config = dict(
    num_hidden_layers=16,
    hidden_size=512,
    num_attention_heads=8,
    num_key_value_heads=8,
    head_dim=64,
    intermediate_size=2048,
    vocab_size=26802,
    hidden_act='tanh_gelu',
    norm='layernorm',
    norm_place='pre',
    norm_eps=1e-05,
    positions='learned',
    qk_norm=True,
    attn_scale=0.149,
    bias='all',
    tie_word_embeddings=True,
    parallel_block=False,
    init='uniform',
    init_std_qkv=0.0264,
    init_std_o=0.0,
    init_std_up=0.0264,
    init_std_down=0.0,
    optimizer='muon_variant',
    learning_rate=0.00732,
    beta1=0.93,
    weight_decay=0.018,
    lr_head=0.00418,
    warmup_steps=0,
    schedule='wsd',
    decay_fraction=0.821,
    decay_shape='linear',
    final_lr_fraction=0.0,
    batch_tokens=65536,
    max_seq_len=384,
    doc_mask=True,
    train_tokens=518300000,
    max_steps=7909,
    dataset='wikipedia_en',
)
MLP neurons of a small language model. Each row is named by its layer, matrix (down: output weights) and neuron, and shows model dimensions 341-468. Each number is 50 + 10 x the weight over its row's rms, rounded and kept within 0 to 99.
A block is one neuron, or neurons of one layer that tend to fire together. After each block is what it responds to, as a language model described it from the Wikipedia text at the highest values.

L3.down171:47 46 43 53 34 70 62 54 46 62 47 52 53 49 48 50 40 49 52 43 53 75 66 36 60 48 61 47 51 46 45 41 61 53 56 53 48 57 44 45 38 53 50 52 45 57 50 50 51 48 28 49 60 50 52 45 70 40 66 62 55 55 56 44 55 37 53 33 49 32 34 83 47 40 50 71 53 52 53 50 43 41 45 33 60 52 48 36 59 45 56 42 43 44 51 40 41 47 62 53 52 60 51 47 43 57 60 34 49 44 40 48 63 62 57 30 47 40 61 45 46 46 49 34 58 56 48 54
L3.down479:58 40 50 40 36 56 40 55 57 57 63 40 48 59 33 64 56 50 47 39 54 62 51 51 45 44 47 47 56 50 48 44 46 62 68 55 71 55 38 51 60 36 46 52 53 54 55 72 57 63 61 51 67 55 41 46 61 40 50 26 50 68 52 48 46 33 50 63 65 47 55 55 45 50 47 47 67 56 63 45 46 52 44 38 30 45 41 64 48 68 31 49 50 53 54 51 60 54 51 34 57 51 45 62 59 55 43 55 46 50 40 54 61 70 53 57 55 51 42 47 60 41 46 43 42 52 46 60
L3.down1489:53 54 40 60 42 59 65 53 46 66 41 49 38 50 48 42 67 48 53 65 55 59 55 49 49 55 46 57 46 48 34 38 65 67 47 63 50 54 43 37 54 59 39 60 56 37 35 67 78 71 39 38 55 55 55 63 49 52 56 33 44 47 47 50 57 62 34 40 37 44 64 38 52 38 51 55 08 50 49 55 52 53 52 50 37 53 42 27 51 60 56 45 43 40 55 57 59 56 54 58 49 58 52 63 51 64 32 44 48 42 51 51 52 41 63 62 57 51 57 61 59 40 54 31 58 45 55 42
L3.down2012:49 47 29 52 43 30 50 33 60 38 45 59 41 59 53 48 57 61 62 54 70 66 48 62 62 34 56 41 40 34 43 37 59 68 52 62 42 57 42 44 57 66 48 53 50 49 47 59 50 57 48 52 69 62 67 49 48 65 57 32 37 64 39 52 51 49 46 25 56 50 45 42 55 59 46 49 38 48 73 41 54 43 67 42 38 63 62 40 60 61 49 49 62 53 59 47 63 53 50 41 53 57 55 55 52 50 36 43 49 41 51 51 60 54 50 69 56 53 56 43 68 45 43 47 70 58 40 68
Responds to: Forms of be (is, were, are, been, being) right after a subject noun, pronoun, or there, e.g. "There were", "the buildings were".

L4.down514:42 55 40 55 69 44 50 43 64 62 56 71 63 49 40 66 45 29 59 67 53 45 42 52 77 42 52 52 29 49 61 49 52 59 53 41 66 34 62 66 40 64 40 51 46 51 63 49 51 45 42 46 52 57 55 52 53 61 52 38 45 42 57 63 46 68 41 50 43 46 54 69 53 48 42 55 54 65 35 44 64 61 58 41 63 50 52 48 40 52 47 43 44 42 46 46 41 54 48 61 44 59 38 66 46 48 43 40 35 50 43 49 64 33 46 45 53 47 62 49 45 50 50 56 66 38 44 37
L4.down1039:43 50 61 34 27 45 51 57 43 38 51 42 39 53 49 51 39 61 60 63 54 44 61 65 45 33 57 36 43 61 46 43 46 48 46 38 48 64 47 56 54 52 42 52 51 43 63 58 44 45 44 35 61 47 38 62 67 58 54 58 33 41 63 66 62 47 52 57 36 30 49 61 54 46 65 45 57 48 56 81 28 54 58 58 57 51 45 53 37 41 46 54 49 48 67 43 56 59 59 54 58 47 51 51 41 54 49 57 46 42 37 58 48 42 68 66 57 41 40 50 64 55 57 47 55 61 51 54
Responds to: Short letter or syllable tokens, often 'a', 'A', 'e', 'B', 'Ba', 'Be', that open or split rare names, abbreviations and table headers, e.g. 'Ba' in Baix Camp, 'A' in AST, 'e' in e.g.

L12.down398:51 59 42 42 56 68 42 50 44 54 47 58 61 45 43 49 57 46 43 57 49 56 48 48 66 72 37 48 27 51 68 49 63 34 48 38 53 54 47 44 40 63 41 59 41 53 62 47 57 29 31 53 62 63 54 53 41 64 49 51 51 49 54 36 65 68 43 67 55 50 39 70 46 54 55 58 56 56 50 62 30 43 48 56 43 46 44 71 61 71 46 83 41 47 32 48 43 55 39 48 66 44 38 52 59 54 44 52 46 61 42 47 45 56 56 43 37 30 49 52 51 49 47 41 36 50 45 47
L12.down580:42 45 59 60 52 46 49 58 42 48 43 40 51 47 48 70 40 53 61 41 43 45 44 48 46 54 56 43 47 43 63 51 45 36 50 51 39 62 55 37 37 47 54 55 77 50 41 41 28 46 45 49 55 61 59 54 41 67 62 67 27 49 47 51 50 52 31 61 44 49 49 50 34 52 53 63 62 60 52 56 60 62 69 62 58 40 51 63 48 53 44 53 52 26 41 34 42 51 49 51 50 54 40 31 42 60 50 52 49 55 45 41 62 50 59 37 47 54 62 44 39 59 58 72 50 44 64 38
L12.down911:47 45 43 69 38 46 41 41 43 58 70 36 49 49 42 50 42 66 14 59 46 54 50 56 53 37 46 43 35 60 32 29 47 50 45 58 37 59 55 47 55 51 46 54 49 43 53 51 48 52 54 49 38 41 75 53 44 38 45 71 52 46 61 52 54 42 75 61 61 58 50 59 24 53 27 50 55 57 60 57 65 52 62 47 72 54 59 58 42 55 41 57 51 71 31 29 45 45 58 69 42 59 39 51 45 30 45 58 48 21 47 59 74 46 62 52 36 43 38 36 62 51 39 62 45 52 38 37
L12.down929:52 50 35 53 40 28 63 51 42 50 56 43 38 64 43 42 68 40 23 57 55 45 44 56 50 41 49 53 43 47 44 57 34 55 47 50 54 43 51 47 44 59 56 44 50 45 59 33 38 60 53 56 53 63 42 60 58 49 52 61 42 64 44 62 55 52 57 40 46 37 62 53 53 57 57 83 60 61 50 65 54 40 48 50 44 46 52 51 43 55 54 60 45 73 60 39 23 49 55 56 59 60 46 36 48 54 41 48 47 58 56 55 74 34 44 36 42 43 47 34 43 41 43 38 43 49 44 47
L12.down1081:48 54 45 54 60 48 66 54 32 60 28 48 40 45 48 50 60 46 41 43 36 45 57 46 58 63 60 72 50 48 58 47 47 44 37 20 40 49 52 49 64 67 36 33 49 57 44 64 39 30 44 62 62 64 40 51 35 48 56 52 52 38 44 42 50 52 58 41 56 24 51 50 51 58 53 39 37 64 45 49 45 44 52 29 47 45 69 38 62 56 37 50 54 33 34 52 67 48 47 62 30 42 43 55 37 51 35 53 60 47 45 60 56 47 75 49 60 43 35 56 53 46 41 44 42 50 51 58
L12.down1326:46 56 49 48 44 51 56 72 62 44 43 51 60 31 52 58 64 49 64 59 45 50 53 56 51 48 50 58 38 66 58 69 45 59 27 45 44 48 44 45 47 43 41 33 61 68 45 39 43 50 52 46 71 58 46 41 62 61 58 49 60 55 55 47 36 41 45 39 50 47 52 58 42 58 52 50 45 31 26 61 63 57 50 45 34 53 35 41 35 39 61 65 22 64 54 51 21 33 54 27 52 53 69 45 58 52 55 35 36 57 51 53 62 34 51 41 47 66 47 50 40 39 52 24 55 50 66 49
L12.down1455:53 51 49 55 69 45 46 46 41 43 44 43 62 48 45 49 60 55 63 54 51 57 46 32 52 40 53 39 59 53 43 41 50 35 57 67 49 46 65 65 65 52 49 59 56 40 61 52 46 66 51 37 53 52 42 60 61 65 38 60 43 70 46 48 50 59 72 61 52 44 33 32 66 59 45 60 58 68 63 58 52 48 43 45 51 62 52 35 68 53 34 59 38 50 45 46 50 33 50 41 45 37 53 47 47 33 45 48 26 53 59 49 49 32 50 64 60 54 49 58 54 60 67 40 56 47 50 51
L12.down1776:49 62 53 67 52 50 61 41 49 33 41 59 54 43 53 57 72 49 49 41 27 55 49 46 52 51 50 56 45 53 50 32 50 81 58 39 60 58 58 60 39 58 45 30 48 40 49 56 56 39 60 43 50 54 64 52 35 55 47 50 69 62 53 52 35 40 49 44 48 43 47 44 38 54 67 36 39 67 32 46 47 62 32 34 61 39 54 36 70 49 52 54 55 50 30 45 90 43 36 61 51 50 49 49 34 54 62 52 44 39 42 46 54 50 50 78 62 53 48 61 63 48 53 60 41 53 49 41
Responds to: Word pieces inside non-English personal names, mostly East Asian romanized given names in sports tables and biographies, e.g. Sang(jun), Chen Hs(uan), Peng Z(hen).

L3.down430:51 49 52 61 43 42 62 43 36 65 46 56 44 68 41 52 36 50 38 65 58 41 55 62 62 34 55 48 27 67 61 65 66 58 57 35 45 52 36 66 51 26 48 59 65 47 62 48 57 35 44 57 65 63 53 41 61 44 40 60 57 51 61 52 51 54 51 65 43 45 58 49 52 46 30 56 24 52 48 49 34 36 30 38 70 67 44 48 44 44 68 23 39 69 67 47 47 39 55 54 32 61 53 56 43 41 58 59 43 45 29 36 51 55 50 45 46 38 41 44 42 55 73 50 48 45 19 50
L3.down796:54 48 53 48 48 52 63 30 62 35 48 63 43 62 45 46 72 47 52 58 59 55 35 39 61 59 42 49 54 58 57 49 45 51 27 44 67 36 68 54 62 42 55 56 42 54 41 53 52 53 63 60 64 36 51 37 51 43 56 64 50 48 57 36 41 40 52 59 44 40 56 60 56 22 56 32 44 51 56 62 47 40 39 42 62 51 41 50 40 33 57 42 53 49 34 60 28 47 52 54 33 32 52 60 26 45 43 57 48 39 61 40 40 41 49 33 65 41 52 42 38 41 41 62 59 50 59 69
L3.down1778:56 55 43 58 35 28 47 47 49 43 62 44 56 55 43 36 49 51 58 41 63 61 41 55 60 44 74 46 47 54 36 48 36 42 46 54 34 48 57 62 38 49 61 48 59 54 51 37 48 47 50 59 53 49 46 69 51 49 56 45 50 56 52 54 50 38 58 50 48 32 33 60 28 36 41 42 46 37 47 65 53 37 63 45 44 50 57 49 65 55 48 29 61 43 53 45 37 49 51 68 33 48 54 42 55 35 60 66 38 71 50 30 32 54 50 50 65 55 36 67 55 39 53 51 53 46 29 50
L3.down1896:37 50 55 37 44 43 53 48 60 61 57 38 42 55 51 55 53 78 38 44 59 53 49 54 41 64 64 43 40 51 54 66 29 57 43 52 39 66 47 40 75 53 51 38 64 38 58 50 72 42 58 45 51 41 43 91 53 48 51 40 42 53 50 26 35 55 43 47 33 40 46 63 55 40 48 54 62 51 48 51 49 42 31 53 40 69 64 43 52 43 39 52 42 40 39 63 40 55 52 45 33 42 45 50 56 54 46 62 56 43 58 51 62 57 47 43 51 50 46 50 58 46 42 53 61 36 56 41
Responds to: Final pieces of names ending in -ina/-na/-a (Slatina, Ewelina, Malaspina), plus biography words like wife, died, married, daughter.

L12.down148:62 57 54 55 37 62 60 27 54 60 61 62 45 43 38 43 55 39 59 65 52 55 43 38 62 48 59 36 53 37 44 48 56 59 51 47 67 70 36 55 42 43 45 35 56 66 49 36 40 46 51 50 47 53 45 63 43 39 64 49 56 38 62 54 36 58 55 37 35 49 42 54 54 39 51 56 43 61 45 57 88 51 25 38 52 47 51 48 71 61 55 47 45 59 50 39 38 53 65 44 34 34 46 59 48 41 49 66 44 48 62 44 56 48 40 67 58 59 69 62 63 45 42 53 63 46 56 36
L12.down385:60 71 40 68 39 50 47 50 42 45 43 41 43 31 52 48 50 45 29 68 33 55 45 46 53 32 50 61 46 54 62 57 46 38 59 40 66 50 60 53 52 42 46 57 39 68 40 62 68 44 45 49 54 60 53 48 46 55 57 41 58 46 50 34 44 37 48 43 58 55 55 56 39 42 50 64 40 62 43 59 56 44 50 49 57 58 42 25 25 50 48 42 49 52 55 41 52 37 42 51 44 73 55 46 54 40 36 50 39 40 48 42 66 38 63 44 64 58 45 58 60 47 51 50 38 51 69 50
L12.down654:61 42 45 53 56 58 60 40 50 43 29 49 63 60 77 43 58 51 53 46 44 51 46 56 71 49 52 64 49 42 62 21 38 58 52 47 45 59 47 42 67 58 46 58 46 40 42 51 46 47 53 45 58 35 66 41 44 56 43 47 42 49 22 36 31 38 62 63 28 50 78 54 43 32 36 64 61 47 47 40 42 63 49 43 44 71 42 62 55 53 44 50 64 51 62 40 77 57 63 54 36 45 56 64 51 61 49 65 44 56 63 47 35 62 39 56 58 53 28 59 41 51 60 55 55 50 49 47
L12.down799:34 60 49 39 47 49 43 56 47 48 73 66 53 60 54 46 46 62 56 48 52 67 67 61 54 51 57 55 40 59 51 44 48 47 50 50 58 44 51 61 53 64 52 50 76 56 64 32 57 42 50 57 50 57 53 70 49 36 58 51 63 74 38 58 55 33 49 50 42 52 61 40 41 49 44 56 49 57 39 61 46 39 50 34 56 66 35 41 47 52 69 50 42 45 48 48 39 61 50 54 32 40 41 43 58 54 57 53 43 40 47 41 50 48 52 53 77 51 43 60 56 43 59 47 51 61 52 37
L12.down846:57 59 40 58 47 46 53 55 48 57 51 50 47 38 51 41 35 63 52 54 66 37 57 52 69 56 59 52 63 57 30 55 64 64 44 50 50 72 48 58 59 74 63 57 50 44 47 56 59 56 49 48 34 47 59 45 28 47 53 46 41 43 49 60 41 57 55 66 55 37 46 48 40 52 54 61 46 53 42 31 47 55 44 43 48 44 55 53 50 57 64 65 48 70 50 45 28 72 55 41 48 51 42 64 37 47 52 43 44 68 68 43 47 38 45 58 59 28 58 49 49 46 59 57 61 33 48 47
L12.down1343:46 48 50 62 41 61 57 51 43 46 36 54 59 35 35 57 52 50 35 40 47 33 35 49 68 39 45 56 48 45 40 53 57 59 45 42 45 56 75 46 33 48 54 51 45 59 43 42 45 50 35 47 42 65 56 37 32 71 57 49 43 59 43 50 50 66 53 60 76 55 53 36 49 58 52 83 47 67 41 44 52 58 65 49 46 57 45 51 55 52 48 72 29 62 56 59 38 60 54 49 44 41 45 64 46 39 48 61 43 75 70 39 45 41 50 41 48 53 45 52 57 51 47 51 66 63 47 60
L12.down2035:48 54 38 40 70 27 47 27 56 63 54 55 50 50 55 65 52 52 48 53 55 52 49 48 43 43 49 58 51 57 53 43 32 62 44 49 49 35 65 46 46 40 53 48 45 47 46 51 59 47 64 44 55 25 41 43 54 74 28 64 54 34 58 53 54 50 62 45 52 44 62 44 44 52 55 63 36 41 57 66 36 54 66 61 55 47 43 52 53 50 45 42 61 48 40 49 51 49 61 50 45 60 72 62 55 67 33 59 52 48 55 64 47 43 70 34 45 37 44 49 52 46 64 44 45 58 33 56
L12.down2041:56 58 61 43 51 50 45 47 47 56 56 52 53 54 35 30 52 59 49 61 45 57 44 50 55 47 66 51 42 66 62 42 59 67 45 51 29 67 57 63 42 60 62 56 61 50 72 41 41 48 53 55 52 54 56 46 46 66 38 57 63 50 61 52 50 43 63 56 65 56 47 40 55 47 29 45 27 50 39 53 53 40 65 41 54 48 64 44 29 51 55 46 40 61 50 39 88 61 39 56 59 51 47 45 50 44 41 44 42 45 54 38 53 49 60 45 63 62 42 40 47 47 34 45 42 56 57 39
Responds to: Pieces of personal first names, often the ending after a split such as Brig-itte, Nad-ine, Ré-mi, mostly in tables and cast or roster lists.

L4.down856:50 63 47 52 46 46 48 55 44 61 56 57 43 49 65 40 65 54 65 50 66 63 61 53 44 46 66 38 35 56 47 53 48 60 52 69 34 64 56 47 69 59 45 54 40 44 43 42 47 58 31 29 63 50 59 44 61 48 51 30 42 52 45 46 50 57 38 31 32 54 61 54 50 67 40 51 51 47 42 45 67 63 57 42 50 59 45 40 52 45 36 51 52 68 54 50 48 51 63 45 49 49 63 72 67 47 32 52 45 49 45 57 46 62 47 32 62 37 46 55 65 55 40 41 56 47 49 53
L4.down1216:58 54 32 62 48 50 68 44 68 54 47 54 54 59 49 58 60 52 63 34 49 59 59 47 67 43 51 56 53 39 42 38 40 50 33 48 40 69 53 39 51 54 51 38 42 63 41 50 51 67 44 45 50 47 46 57 42 44 38 45 29 56 54 49 40 70 53 25 58 45 43 55 52 56 52 44 41 57 54 47 75 51 40 51 51 53 48 51 60 50 49 50 38 46 59 64 55 49 72 41 37 45 58 51 55 60 50 40 54 47 62 53 63 58 62 52 42 48 44 51 55 44 46 51 67 44 46 46
Responds to: Linking verbs and role-introducing "as" that precede a predicate describing identity or status, such as served as, became, to be, has been.

L3.down289:39 48 48 33 58 62 40 49 52 61 51 45 73 46 44 54 60 55 53 52 41 44 54 51 62 37 38 61 46 42 50 51 54 42 57 46 56 63 51 65 54 38 41 38 62 25 53 55 53 53 54 52 39 72 52 57 42 45 46 55 61 43 38 43 47 44 57 57 34 61 54 82 53 43 68 67 46 62 55 55 23 68 41 70 49 50 48 70 49 50 39 67 44 33 49 41 47 58 42 40 54 46 46 54 47 42 42 58 62 57 51 41 50 46 41 60 65 54 51 29 52 35 45 29 49 38 59 47
L3.down539:57 61 35 44 49 67 47 61 53 54 52 70 71 63 55 44 49 47 52 56 49 61 48 59 61 52 44 60 39 37 36 27 32 46 45 44 60 55 48 42 37 50 47 45 31 51 67 46 48 46 48 54 39 85 71 56 41 42 69 52 67 60 58 47 60 47 50 35 29 38 40 68 45 40 59 62 44 52 60 71 38 63 56 73 47 31 59 47 55 63 44 53 53 43 49 40 28 55 53 56 38 58 57 45 62 43 43 43 39 49 28 55 52 54 57 49 57 52 41 67 70 53 50 47 62 41 69 47
L3.down738:41 31 33 36 49 48 60 58 43 56 48 75 41 57 53 50 64 52 48 47 54 58 28 45 47 52 60 52 46 59 45 43 66 42 37 56 46 56 68 50 50 65 70 17 51 49 44 50 53 40 54 68 51 49 65 56 73 42 51 44 56 59 53 52 55 52 30 64 44 42 60 46 66 49 53 45 43 52 62 70 37 66 44 43 45 57 52 53 81 56 50 53 56 52 55 42 29 46 49 60 47 59 43 52 63 43 50 34 50 57 62 31 45 51 46 30 57 38 58 38 64 58 48 47 38 51 43 48
L3.down822:53 59 57 40 38 55 51 71 61 60 32 47 64 63 54 37 70 42 53 61 46 32 64 62 75 60 29 60 55 38 30 34 40 36 48 67 46 45 50 52 39 38 43 61 55 72 47 53 67 53 42 61 50 55 51 55 42 35 45 64 56 59 43 61 69 52 41 52 54 46 47 58 57 49 44 48 41 55 67 56 51 53 54 48 39 52 68 57 44 44 32 54 62 60 33 53 53 61 47 41 55 60 50 63 53 55 52 56 70 50 61 49 65 54 43 55 43 46 40 45 47 49 52 65 62 63 49 57
Responds to: Word-final nasal pieces in romanized Chinese names (Zeng, Deng, Wang, Beijing, Chengchi) and English -ing endings (reasoning, rafting); sometimes died/killed.

L4.down1591:33 46 56 49 52 39 70 56 55 43 50 63 40 50 44 53 69 41 64 33 54 50 58 42 63 55 42 58 49 62 32 56 46 61 46 54 42 46 46 33 42 47 41 41 33 38 38 49 55 55 51 53 55 54 56 40 54 53 48 43 49 51 50 43 56 65 64 57 39 50 64 55 35 60 45 53 53 72 72 57 40 45 64 42 61 51 50 68 62 63 45 45 67 41 51 57 55 58 42 64 24 48 44 65 53 40 41 32 57 43 41 47 52 63 47 53 57 53 37 56 49 48 62 41 41 49 44 48
L4.down1970:44 41 34 61 51 41 41 75 47 42 48 49 50 51 46 70 50 62 41 51 61 55 45 52 68 45 53 54 43 46 41 51 39 56 37 56 47 44 60 50 33 47 45 39 33 46 46 38 47 39 60 46 61 55 40 50 48 45 21 50 43 55 54 54 58 62 65 44 40 50 60 57 40 69 38 45 44 48 55 53 53 64 45 54 56 60 49 43 64 45 51 40 72 50 73 43 53 86 49 46 55 44 45 46 57 41 65 46 55 50 54 44 62 50 54 53 63 41 38 54 64 52 59 53 45 48 25 39
Responds to: Person first names or name-start pieces that open a full name in lists, tables and cast credits, such as John, Mark, Kevin.

L12.down207:53 44 60 40 31 55 47 52 51 58 47 73 69 63 21 64 48 32 63 76 58 57 48 57 63 45 59 47 62 50 56 57 56 55 51 54 41 63 55 44 58 56 36 61 51 57 54 65 41 37 67 51 59 62 48 41 30 31 40 62 46 48 35 47 36 54 77 35 30 53 57 53 49 47 49 41 45 34 42 62 55 51 48 31 54 49 47 51 44 64 50 50 55 32 44 57 40 42 46 52 40 46 55 61 61 45 62 40 44 46 55 60 67 49 41 34 60 34 58 49 59 42 54 39 57 59 38 69
L12.down695:62 64 60 54 42 64 43 48 39 41 55 59 40 51 52 45 42 52 36 54 67 43 47 37 46 42 42 58 52 49 32 35 42 64 41 42 56 49 50 58 45 38 41 56 51 49 56 31 65 51 62 79 67 50 61 65 46 46 52 58 45 44 43 64 38 32 56 53 48 61 52 41 47 68 61 61 59 44 41 59 67 43 68 56 35 46 50 47 54 52 62 39 37 58 49 57 51 48 62 44 56 54 50 55 48 48 45 43 46 36 63 37 31 69 52 43 43 37 49 56 39 29 57 40 34 45 47 44
L12.down820:42 40 49 51 52 56 47 50 52 34 52 49 34 40 75 51 41 36 64 58 43 30 39 50 53 57 51 55 49 43 48 50 42 52 36 31 49 47 53 45 54 35 49 66 50 59 45 55 61 48 36 42 51 45 52 58 45 48 53 60 47 61 48 60 43 52 55 58 57 56 39 52 54 57 42 57 51 57 56 38 60 62 44 29 66 68 59 67 40 57 59 49 50 64 49 58 91 41 48 55 49 51 34 49 49 51 51 52 50 34 40 54 36 27 57 48 46 55 37 58 37 54 48 64 41 42 61 44
L12.down970:36 54 46 63 47 60 59 58 46 38 39 59 21 40 51 34 36 49 43 63 48 63 62 51 45 41 31 61 48 34 43 71 55 42 37 55 28 69 37 57 54 44 45 58 54 75 45 47 54 53 43 42 53 54 59 58 58 66 45 48 41 44 39 52 66 49 32 50 53 60 63 59 41 48 75 53 44 80 47 43 66 41 42 53 74 45 44 51 58 57 49 43 54 41 44 41 54 44 39 60 55 49 52 51 48 44 42 45 55 31 37 39 48 64 51 72 55 45 40 59 48 48 61 41 43 49 42 51
L12.down1079:48 62 58 66 48 45 64 55 36 47 62 45 64 38 61 48 65 33 51 59 45 54 47 41 39 49 11 70 61 55 51 49 42 60 38 53 65 55 48 45 46 46 42 53 44 55 57 35 51 47 48 51 44 51 46 53 44 54 44 33 46 42 40 37 49 45 43 49 35 47 47 49 61 50 71 34 35 50 52 59 40 45 59 69 40 39 52 51 65 31 61 38 36 58 47 49 92 51 63 53 43 58 45 54 45 46 53 53 54 53 45 58 67 42 43 50 43 39 36 62 44 54 65 54 42 37 36 51
L12.down1313:57 59 47 34 56 42 55 35 58 35 65 58 50 56 62 53 62 39 52 35 45 56 62 52 70 55 37 54 62 46 57 54 59 51 56 44 58 67 55 52 44 29 71 58 44 38 36 45 53 39 67 51 44 52 39 51 67 42 49 52 39 47 41 52 51 57 48 36 46 58 46 42 43 47 56 44 65 50 50 46 40 48 80 51 34 43 49 49 53 43 57 58 64 50 50 46 52 40 48 51 44 45 39 54 39 54 58 47 44 53 54 45 53 40 49 56 64 50 55 36 49 56 47 60 35 50 32 30
L12.down1666:35 48 53 66 48 48 36 46 45 65 55 56 43 63 50 47 58 39 41 30 55 42 42 48 62 46 45 64 46 35 50 48 53 77 47 47 54 40 48 38 55 45 35 46 55 31 49 55 44 44 63 64 58 58 41 53 53 36 43 44 48 45 56 67 48 47 38 53 59 43 58 73 47 58 46 50 49 49 60 75 61 36 37 59 49 65 36 58 62 60 53 36 49 55 52 49 37 38 62 35 47 49 66 40 53 57 43 57 42 35 59 66 47 25 68 51 41 68 46 51 64 32 46 61 63 51 38 57
L12.down1971:51 51 64 51 49 54 47 73 42 46 44 44 56 31 62 49 45 41 38 50 53 40 44 43 49 45 43 43 41 34 38 53 74 49 57 56 53 54 54 54 37 51 44 64 56 54 34 36 60 57 60 74 55 46 24 72 50 14 35 44 44 27 58 61 44 62 40 56 50 39 54 78 47 71 52 56 48 40 58 69 31 57 40 66 50 60 56 46 43 52 41 69 48 49 40 59 64 54 73 51 47 37 47 52 41 60 54 59 33 57 45 58 36 45 75 39 72 46 59 55 73 52 62 49 42 59 41 33
Responds to: Forms of be (was, is, were, are) and following adverbs like also, usually, formally, right after a subject noun phrase, introducing a passive or predicate: "the work was completed", "a report was released".